{
  "num_key_value_heads": 6,
  "norm": "rmsnorm",
  "rope_fraction": 1.0,
  "tie_word_embeddings": false,
  "optimizer": "muon",
  "warmup_steps": 200,
  "schedule": "wsd",
  "decay_shape": "linear",
  "max_steps": 4221
}
MLP neurons of a small language model. Each row is named by its layer, matrix (gate and up: input weights; down: output weights) and neuron, and shows model dimensions 64-191. Each number is 500 + 25 x the weight over its row's rms, rounded and kept within 0 to 999. Numbers have three digits each. A neuron's up and down rows have the sign that makes its largest values positive.
After each neuron's rows, "raises" lists the tokens whose logits its output raises most directly, leaving later layers aside.

L5.gate340:512524484565474539537432494486509493538522497498470521512477480496517518507478491493466491511488521523525505539493484483442512468479471484490464468532471506466559543461467477503490489487492491479501503524543511502502503530500513482546465464536518468497496526468536522507498484510512498520482467504476496547514496538528510473497475475533465505463539541480493496517481479520501470498511
L5.up340:495479481521475515528515490492532531497499469530472492533522439535505471509507491467527532511513533520468540554443516539513504525513525494499484445510529515510526489507506513488535525494508522473468480515498452522545509514498552507504472453450492452487497527445494509475540501494468503490469496446479525459488498506502502443539475532472517480490474521522516520520511476461495473491500
L5.down340:495483479491502459533513500530537475490476491497483519515508502537477522484510435527520457477483497510479532520511479486486499506478560452490504505468506476488497497485513478538523511501495478479485525505521480440512499540501474518494505501501457542489469501456506448512530527486520557470513464488504489488502509484508456480527460468496428467478484455502499526519508522515469521519462
raises: ".", " own", "uge", "rate", "ast"

L5.gate288:508522520500510533492531540516474487443523488537483542496454455516510520479515518463504501467477514466472538501507508471504466507479497529472499495477517556462512489481462503512508461480489476493486502535506530498549500516524498479485545505553462510522497499468516510539477523512499503501543482511464520542491508474485495485484497506504486537477470522499500546515514512458509445427458
L5.up288:499493537509521483461516499500505459521524547452458517520488490462484506477523535535512488516537484460448503481478484502487491506561529518479486533524510507471480552529527486483491515487526531470479553551507519494491482508506455532522494484486480493551498545523555517463511476529516453454446523527482512529497493516539523467497509496500494494497488515486484525449485497523517490517516
L5.down288:495524460514484533483496537488538484491491490525485523480502475473517507498502507539475515510479481494505477503484591452504478528465473488524496443533470468461514508483519505506484461484482492507503547534480478509539472540505507497508505531530519497541530518483491505474531500506553532466529484523487472524472504501518465517492521485518473509457510503529516480451493514486523476476476
raises: "te", "ting", "cing", "ted", "tor"

L4.gate7:495496482519474526503467513531556465509488511510474509459493485459479490472492494516500527475513550518483515492513521511486519498529470527478500487501520508484512515543475519524475479438445514471494498508504510453499469509491521503507501496468491591497518513471509516522499504488464500515508489501516524509488495491543530508496475532456473519516446502496438484484514492473496541524492
L4.up7:471527456482488487506478439486525510497528483560491521451527470493494517470470535502514505504489476482470502504528508494530495491552504508456501454489512520531508510475473498493480497469460527462505508496536506501520525514482525519478508511473489527489518550459503489518505498513442482508507490476513503440545469509540511531534485538505486504482480464496488506515470491504480514461472
L4.down7:493539505515505524487466461492484499550527525504487482473552470505542518455454506479510482502524496519455549520525487482479517485544518531516492445495504498546469508520516509540515504512503491524509498506514535480534476519497478516488506497486499536484466489505525498513483530483479476500530517469514504485502475468537537552477521509498476489469499459521504512515478492510483488524491
raises: " However", " Although", " Despite", " This", " After"

L5.gate371:521443497512546496554489467487507477462529504510501523487522509493507504491516454517520464500509523526477525453488516482472511497506481515475477504540526529516516521502517522513446561475489461507497469487506494499491488510461479496494534510484514456466511479497501513531528549533516480536545520519521499477504508532494483518473474480437513496504535553499535483508499481476494482499480
L5.up371:480464471496502476491484493488549484475525542488520501500466488527507484479533504470504503500501434497507479440479461500542446551490465505516455536511492480490487498480504493483530532521487528490489485513493509506535478475510509496492525489496510491479513510504520507492475536551514481543534517462467500510505492473478494529442511490487477516474473530476478500482463493440463516487507
L5.down371:507454446496532474463478529446508515464542479525542488480471520468508512517476537485497530494457480508508492492483524511512512496494491498487486491475525501484523480527504489499528513519478525508497494496527445521494484467488506493517506524523505530458470509502464509489478541537447476549521469493503503474521489490478488501534492542494464517490502468496456451495492474484501522507487
raises: "l", "o", "lit", "ography", "os"

L4.gate76:526515503500522555542528499499502484461504518497471518507502420485550548446464517502490457498516504469487525506498531558510480505454464491493446458457494476501538528505481511482486517472445532480474528504502457486502486488538499486482498503463535514510479487498513519449503509522484489485529512483485520535522497508491500520502474488492493501459496496503520467510504480506575545492478
L4.up76:525548484538497530499547493475485496476513526446453523477480477447526490466527492483463499446486485468497453501498496520513495503519440482518477512515465518476515511476512508513501512510463494471503518489489468466511460512478502507537479543523552510518457478486527470508463554506541464500497541535503511484465493501534488504483487501449498460470505473483475496521482517538550490488474
L4.down76:477488504552482557499537458474502508438508542495493492507506450466500514471495483499487508490513513502508506492505504491489493503469497531481444522494472488500554561521477505500484487486495470529498517516472479473462503524492493523495474509497524501484477506504508533474532512517499474486524489489476528491498504449489509475484469454516471483485488506515498479537460513519567548509473
raises: "ry", "ries", "ena", "bil", "ration"

L7.gate345:502503486486500457533507452537496440491471501522519535486494511519442496514497507461523442497553510542500466502511516468515482511529493503506465493471466530495508507488439529508468488490485524507476539533476504539499495437515492499463531503486534509478465466484496511571491501495513478534534474487450535513542507545465523503521480483495465502472508483484512521514485507500506555465446
L7.up345:513481560469523487508490485504512478505516524525498515499483513483512487514535528469486502490516474497482459486514558472492434491500472522543489470465487475500489463509489496502526496527475507493493554498492543507509454492560505485511465535520508462501466477458503549501476499463461505480521495514499518492466525453542544542483458498469509507510513472500482473479507471501514471444518
L7.down345:480503544486481500514511514491570466501514511550532496481497498505515525512490530499497507487501485476502490481535480473521529522516496501524531469511473502494540503500476547531473481484518506502524483493509439526477526473523521489522524492457477511482501534487538552515487500487521544507555518478507508496423527486484477498453527523507532512511514467496481524534450467500516491522539
raises: "er", "ee", "t", "ter", "edo"

L5.gate238:490488491511476493483520504513541491496518497505554512502494529472505517516531474481508502482536505532551451495510486503499483498520516485508441533472518498520530484472467468512468468503464537462511541509445494529484537484462485530514482473551488506461492518449501519471509471471472477477483483508479462504502493536523504515488496533471487534494503510522492532464498495442504524443499
L5.up238:449497495532473447497466484465494479498479490473482489556489491508499487525500516487508496461496460498526477476486504532515477495505475484508459535538504516496506498478434538497572520480539495519485517512463486468515490493444527499538499529494440500494483478465535516488493524557465540493494440496465533500504529488510526493513506480510470474504506513459510504512480564453513468476506
L5.down238:455511506513536515546502493475494482502483535530516511537495476511522469521500492491525499460459483497506457518489498516514494468481509507514474514481482492522509510439498537478469477499514495527500478488457477506472568523497502508514483518523467451479480525433506500469547447502456534513483472518492492468510513537506519478483454465498557497498457517502504498428442507514528480444517
raises: "ient", "ione", "iers", "ric", "uted"

L7.gate158:529497502508506496506527484479542503512509505496493488496511502466482504495491489497551490522534469500504507525532489469483545495499470511504470544475507515507484489470496498493510530506533480493477491505544509528494490506458510515512512535490486513544510506455506451526481496510481512518484478524492437456506528502528518496490493499488523486506447442484456552470483482504480479518515
L7.up158:531486518499522531513537500460528501512538516479506505464473510505482521509521507428493482529478498523546472523515482458533497494498479497530483487481546557519513490534521443532474501497505481574465508491501523492485483491484494509533560462506492461504523514500501481505493488497516543519561514500480510475540478517503496490477510532495515496520491471479503519532452513453508491463483
L7.down158:481429508516463506509504520465508477500509488502543492485505507489505483518483523509489516514526496504477554527489533498517539499489477480493504519495477500505511498491496488506494506509466482506501537491524462518487491538529489501512475509489457515522474518501490488419508491501462460492477526543468516502534522507521488509511496438487523512544490498515457472471513518521528457495515
raises: "y", "iers", "ies", "ys", "ying"

L5.gate260:485501510482473508531500476475540482514454515497498460518495504457531504541507463465565471487509472490477448488506487456510488488559530495504465509540493489528496479442488489519499494490560494516458560501482519502498480465463513516510533473482479485478491541513502539514512473478488498480477493476460484515474469519466520492480515534477527525496473491447531527477488497481498494453494
L5.up260:477469486507550485504498519506483494466518494506503509493502484514510510514526499491507438482529517514473504507464466493475539495500512529519515531502538562531471516544509506496471492472467543504525477506482502479465508453514487531522534529534502500538513502557524484443525513504463483478480477497503519488499491490509491510494455508461536464456550507495495512502518537522549449513485
L5.down260:478472496516502528524502454475503508503508490431434461509515502467499497529516468447537501503527445468499497513526474493512523542545496491492505493511461517487507515502471491510516544485498440489505558493498478510485491488507514482551485486472518517478443491520497513519495422486521483534470489499481462485490492491488510488478508532488498513536512467469503501474451523501479525544516
raises: "ary", "aries", "ies", "y", "isch"

L5.gate357:477464523496504528544526499495432490505490527499498499492506493517549496518506542513491498472472486541516455527499501536481429496484450525478486528495511510507519521531493508468450547515451521564522497491515508514487518508510445495491462517557483516494474485527479473507492481480507473444465504493492490478497498507497531481443524469472513494506485486474500484491481480488523534495488
L5.up357:527516492500445483473513502522508507481498566529456541530510529496527459461482505458493494509501510512566510507519522535513512522471524514489505547515469495502500485444487529484467504517518500493528473479504451462431501510490493559497477500506510499475526496465450504488490486555499483484527473473536490540500482467458496480524485449471502445486516496483473507483439480463472509439505
L5.down357:515469490470499528523505481504514540541495497466480534535486483538521507459508508531501492481484519488528515527509498517517513490505484531472523488491479490502578500532521487489493501522489490508526525470516500498518498455488546539502431482530474495466470478469481488477478479546523484480477477482521509542492508458512520520472503483446473523523466499509537483435457506507471499469493
raises: "arin", "are", "rec", "ari", "come"

L5.gate255:527482487517503441490535481536496541522499492506511506513480453557512477516482480476461530460490527520505483498505476506518487482523530480465478488439492516501519510514494533471498520497495572497446501452479527472452468505489509486515486477476483456472508456491516462473526502528500499451531466501479500514528523497522493501447474521528514520494522504477488494488498550509532536465492
L5.up255:486487509510490511515508557490564501521497498474530510519496490500476519511525484459524498500522469498556493528501502485454511511509505524524527491474503487523469548551474496521458504513516530478494470503472465499536482526525505463535528489526491453540480521497478469506517501490531511515528527511437521466509516493524523499491448473474475518512499467473455512516503476494469485520520
L5.down255:514462494525502548477520466507485527499489520496508534534516495476507506530490518501478464542529469490484541513500523491494499532481532472490465459501493522505500548486500449502466498497510478488510467449518469465460544524510525454531546511495523507506508463444545477488497514559496491523517491525491507454456471495537516497504509539504474492480469498464496494510515524508481504464518
raises: "ury", "but", "uts", "ashi", "ean"

L5.gate485:496499472470500504510497523487546525489481502489492557511496485474513456498505475543491517518533455530505495453491515544469531484498509474525492527507521447504517523530500538501496474517520470517458474499484507495540516517519490527502488545488517479448522500543519467501490482484493463506461431507500484516538532463515498498479491528465525489498462487505459510518515540476488503504467
L5.up485:462475469491492468542469494501554493529478481480536497489476485533486451544473498526472514513502469518560541470483518507533530485483467467489493493528521490503497507498516514482539472468500502549474532535512468483511568524504463525489509522505515439509499510480466491506502523485541491515479474500507452521501496507498482476463491490496461493472534477530530470492487518504478515499495
L5.down485:524517488498510499469493468537505514482496477488515523488486495503485498538474481487522527490476463487473489500512487526507495519492521505480496459548509426510502499516504502481499509491566487520490462474477484515489515455518484515482465546475501530446496496537480440500505486524507485469455508496583502485512505484503505538504529511443516494479495482469478498499497525484506479512503
raises: "8", "7", "0", "9", "5"

L7.gate261:516515520511513520512485533533510454558466534515480457494506487442469523514469524537519449471530500551506467459496454521490439513522505507483518560491451499481520501483532496511488518457464511481461508466535519514501481514508515502501484485497522537508477539529497510513480524524540514509498530519495462439479490526504504486469469506525496525527502497542548479487494461496466492502507
L7.up261:520483512442480515489495544508486491507484487519516503484492515538497464493550495500461460555510502520510514498513474468477531533485525530481517473543472549520525520496492444490523511500490482488497472471541475492486534537545448500523494499533475520492501519505514510491506523541506506464524499516509505490494523524521511455493498493524564485482502482528488524465482492483496472502545
L7.down261:489513511502516508474528519500520502488486468452554493493447498475532541527506497484476485472529490537475489529530507516519467497499502536503516505469463485532515507549485487512458490502482528535492536500530537470533478502507537484496520517498536499497522508480530528480565481541457462514489478500502506534537498527550463531548496517518521523507543519479502510496524513529530536479478
raises: ".", "\"", "urg", "bury", "war"

L5.gate8:524549495485532496529484491479526477478480510437528505534495528489544526534506492463496491511493476520503473480484506521519485484493495509481479493505497553463466493489475493458487531537495531480532449518530512511535492480491512492503502452523561503498489503515464514512498549518496536496479502463481511525489461505502467523498518538473523538485457456457503471526481470501541455476513
L5.up8:508533485513491503498480500499476495475515531473532487526443502481488473500491549473475494505470477453512492498478444507449464529508495503468496515522517503491492510457509503499456491512476521516496451459502499486499527510467457555529536477494498522478508541521486514513486559477502481456515514515507494491446485506542530476509494484465495467480545521508527502517515484498497483440497
L5.down8:474508509490506495483515468493488515442466476507510485508518490501540531485524476564518539546515533524477522508521497555503503513496525512505484477504490521491497489498470526468521495502469527501473472508518442495461467471520485479523518518498543486525477526495480508544532490494532515467553526496496503557512480469487487472495502504442483472558524542497494512518502531520471492505469
raises: "s", "ps", "per", "te", "hat"

L5.gate263:535486472499523497519492524484504512508490495513528452529461466502478499467510483497477517515500501490511449497495485482507445489512456480524496500505505536529481541550528548522480516487508552480473499506515479460486489479515454488495486484511480498503528512537539504561500482501500475522521468529510514467498486473499498554478513486530489495482492479493492471468485505462505482514514
L5.up263:493528499520488537496496552497522471477501477508532484484516509456490544513515469474504476487471460508461493534484471528502479514487474502488538550512511495515478479515497515475493488441540474488487504516560555451500497500473498501511477528491512474475522514553500505508518534531487524480494503564502511497523513511508499541567524494532461498539511504521470520500478526495539489505497
L5.down263:447499500509519492456463539493512526511500480508481524477469501498512501459525503481469529512488509487531487470516505547491499510520559539477465510501464487504512464493530484507505477542493537534516480480510524507562479479502464521479481468509529460540538532502479486484505486449489518458526500533489496558494526496485473503521486499503429503502535462489537452481516507490541534470434
raises: "c", "ce", "ci", "con", "co"

L5.gate348:498517529554502493510497492473465494513475516472483498507477464465548516489476509467464478470472492525483542527464475528522476503519534540456478531522513477476518482507508482464503538528505468490544516511529478483445489502472505496448482491525570488540484484496534544545536505458507524501500492467448502507512506508492492503475475464483550493483501514480486491510499477466474485489497
L5.up348:447465508494490488472480499469514476482479480500476486479482500475516513470513489521472513494474478528483524519472486544448486510512548507528457492497473478501553507509536489491520526516532526477509472524506544521517503473501499461515515512520503528466477468472530540506508480503499538498507502530481549530543491497506489433449473493501561505509475489422480464506483500505487458523463
L5.down348:479501449508549514494493495521494488498502492539460511472521507491494485499493470514473503505488463493523493461505549500503482501502483506502475499489450496531519533555479506501487514474522519491502483475519484506531510489469475503517484483530474516480480505491493494491459521520446514525469557513504532556506507488553525472498532480536477477506453499462505489522471502512529497484485
raises: "ves", "cle", "nce", "cing", "ve"

L7.gate480:490509530486534460533505545459533487493502516469502469492532525530470515550514486526523488496529526482491429504449500494498495530458481509525523480497494520511488499534513552535545512456508551463518531597518512470449521523542525512491521485488488519524496546492484511543489510493468498478518495535503489492535487510511507483473532508462487433506457522480519505477436479524526511507513
L7.up480:456496499479525504452483489470494479529514493511462487509524498505472517482511518488483534520519469521521447440503511513516487514487498498560469517515519540500493552539510534491515473479472516505476471495523459481534496492477449524480538508495491461520528478514476523527528487493465497519514490536442538487499481546505527529510543551536482511549505467533499505496517471517537491462479
L7.down480:519495501478506517513533505533518477538496507525501485535499477488518543498549455492489510532558487556514499485515534514464487463477507484515529506483491469476543474463517525524466484455510488490496504513480489484508478527509543459485516471483500547524517532515475539523526467502518494504554519507514488537442518494527506496525504502519505489479502484473502521497493479491510476461491
raises: "cing", "ced", "ting", "ces", "ce"

L5.gate417:505509540498517517473538497527450470495532489492521524505484454545486497509524504520519463515531487533472496501520509507468512521506460511459516492524535529459510470469523485500498536495505504523498494527515515518496460459513437509501473521516523487511505535487450494474516474491513471463490552449471439505518488508471475513454510499535513488487478498496440470487478456528506520516457
L5.up417:489519511505505525469525540524483487506517508496508455495538502511479448510491523550523517460521516523505508535507495490473481493501522550476509531522454468466509526510523486513482481503487526478510547479467512486506486525528537545498430500477489548496519484522472514479529516459506490508476510499505471557520501460467515495495488525535462502476498532504474531482523514496528449503539
L5.down417:474531515520492504495516486546512490465475504494472491510508490508478526494487475496500471554549465485491531515532510487467527497509411518521518492502495516507524509456550529567462505500507490475496496521504526491474528476492481538515511534504495502525526490483478536498505488492471549526491515516505472515529496540491507461487549493508447514522457494528503439487503516536508513460521
raises: "istic", "ici", "ism", "ist", "ious"

L7.gate170:513511499536486530512500504498462499494500542516495497484544559547430485532536499537518528510518521492518488505499504481493469516489463483503441514486467494550492514482469492527511476526522522506466483463483490521524515499481486542469529548510477441521510540462515478516487491483514511498492488482591502529487480521511531495487523502514519501503448499515512534487517510481496472500538
L7.up170:520485492451511502484538489526502502441543450458505503494514494506460455493504529523544479494525532563495506483526510513523531488498475469490485507456506547516534514506480508479482496507515509480456536473480515476485505522520493520434490505524450480495485531516527462454528531479507485477495523456489497465511510496455533482547505522514530497522477543531507462564486550493503488483490
L7.down170:489501505477470506496457514510478515487479543478529504503513539502494471498513534501487484514511517541478516497503468508529461523516481486519522480508484488481479501566478507533459527491528489528488482513469493496503480507530507516506470511543546482530508498536472509499498457516487530475489473538507534527465486519539508522481489453502497499470490446521494539513514509542482493498536
raises: "view", "play", "fare", "bul", "down"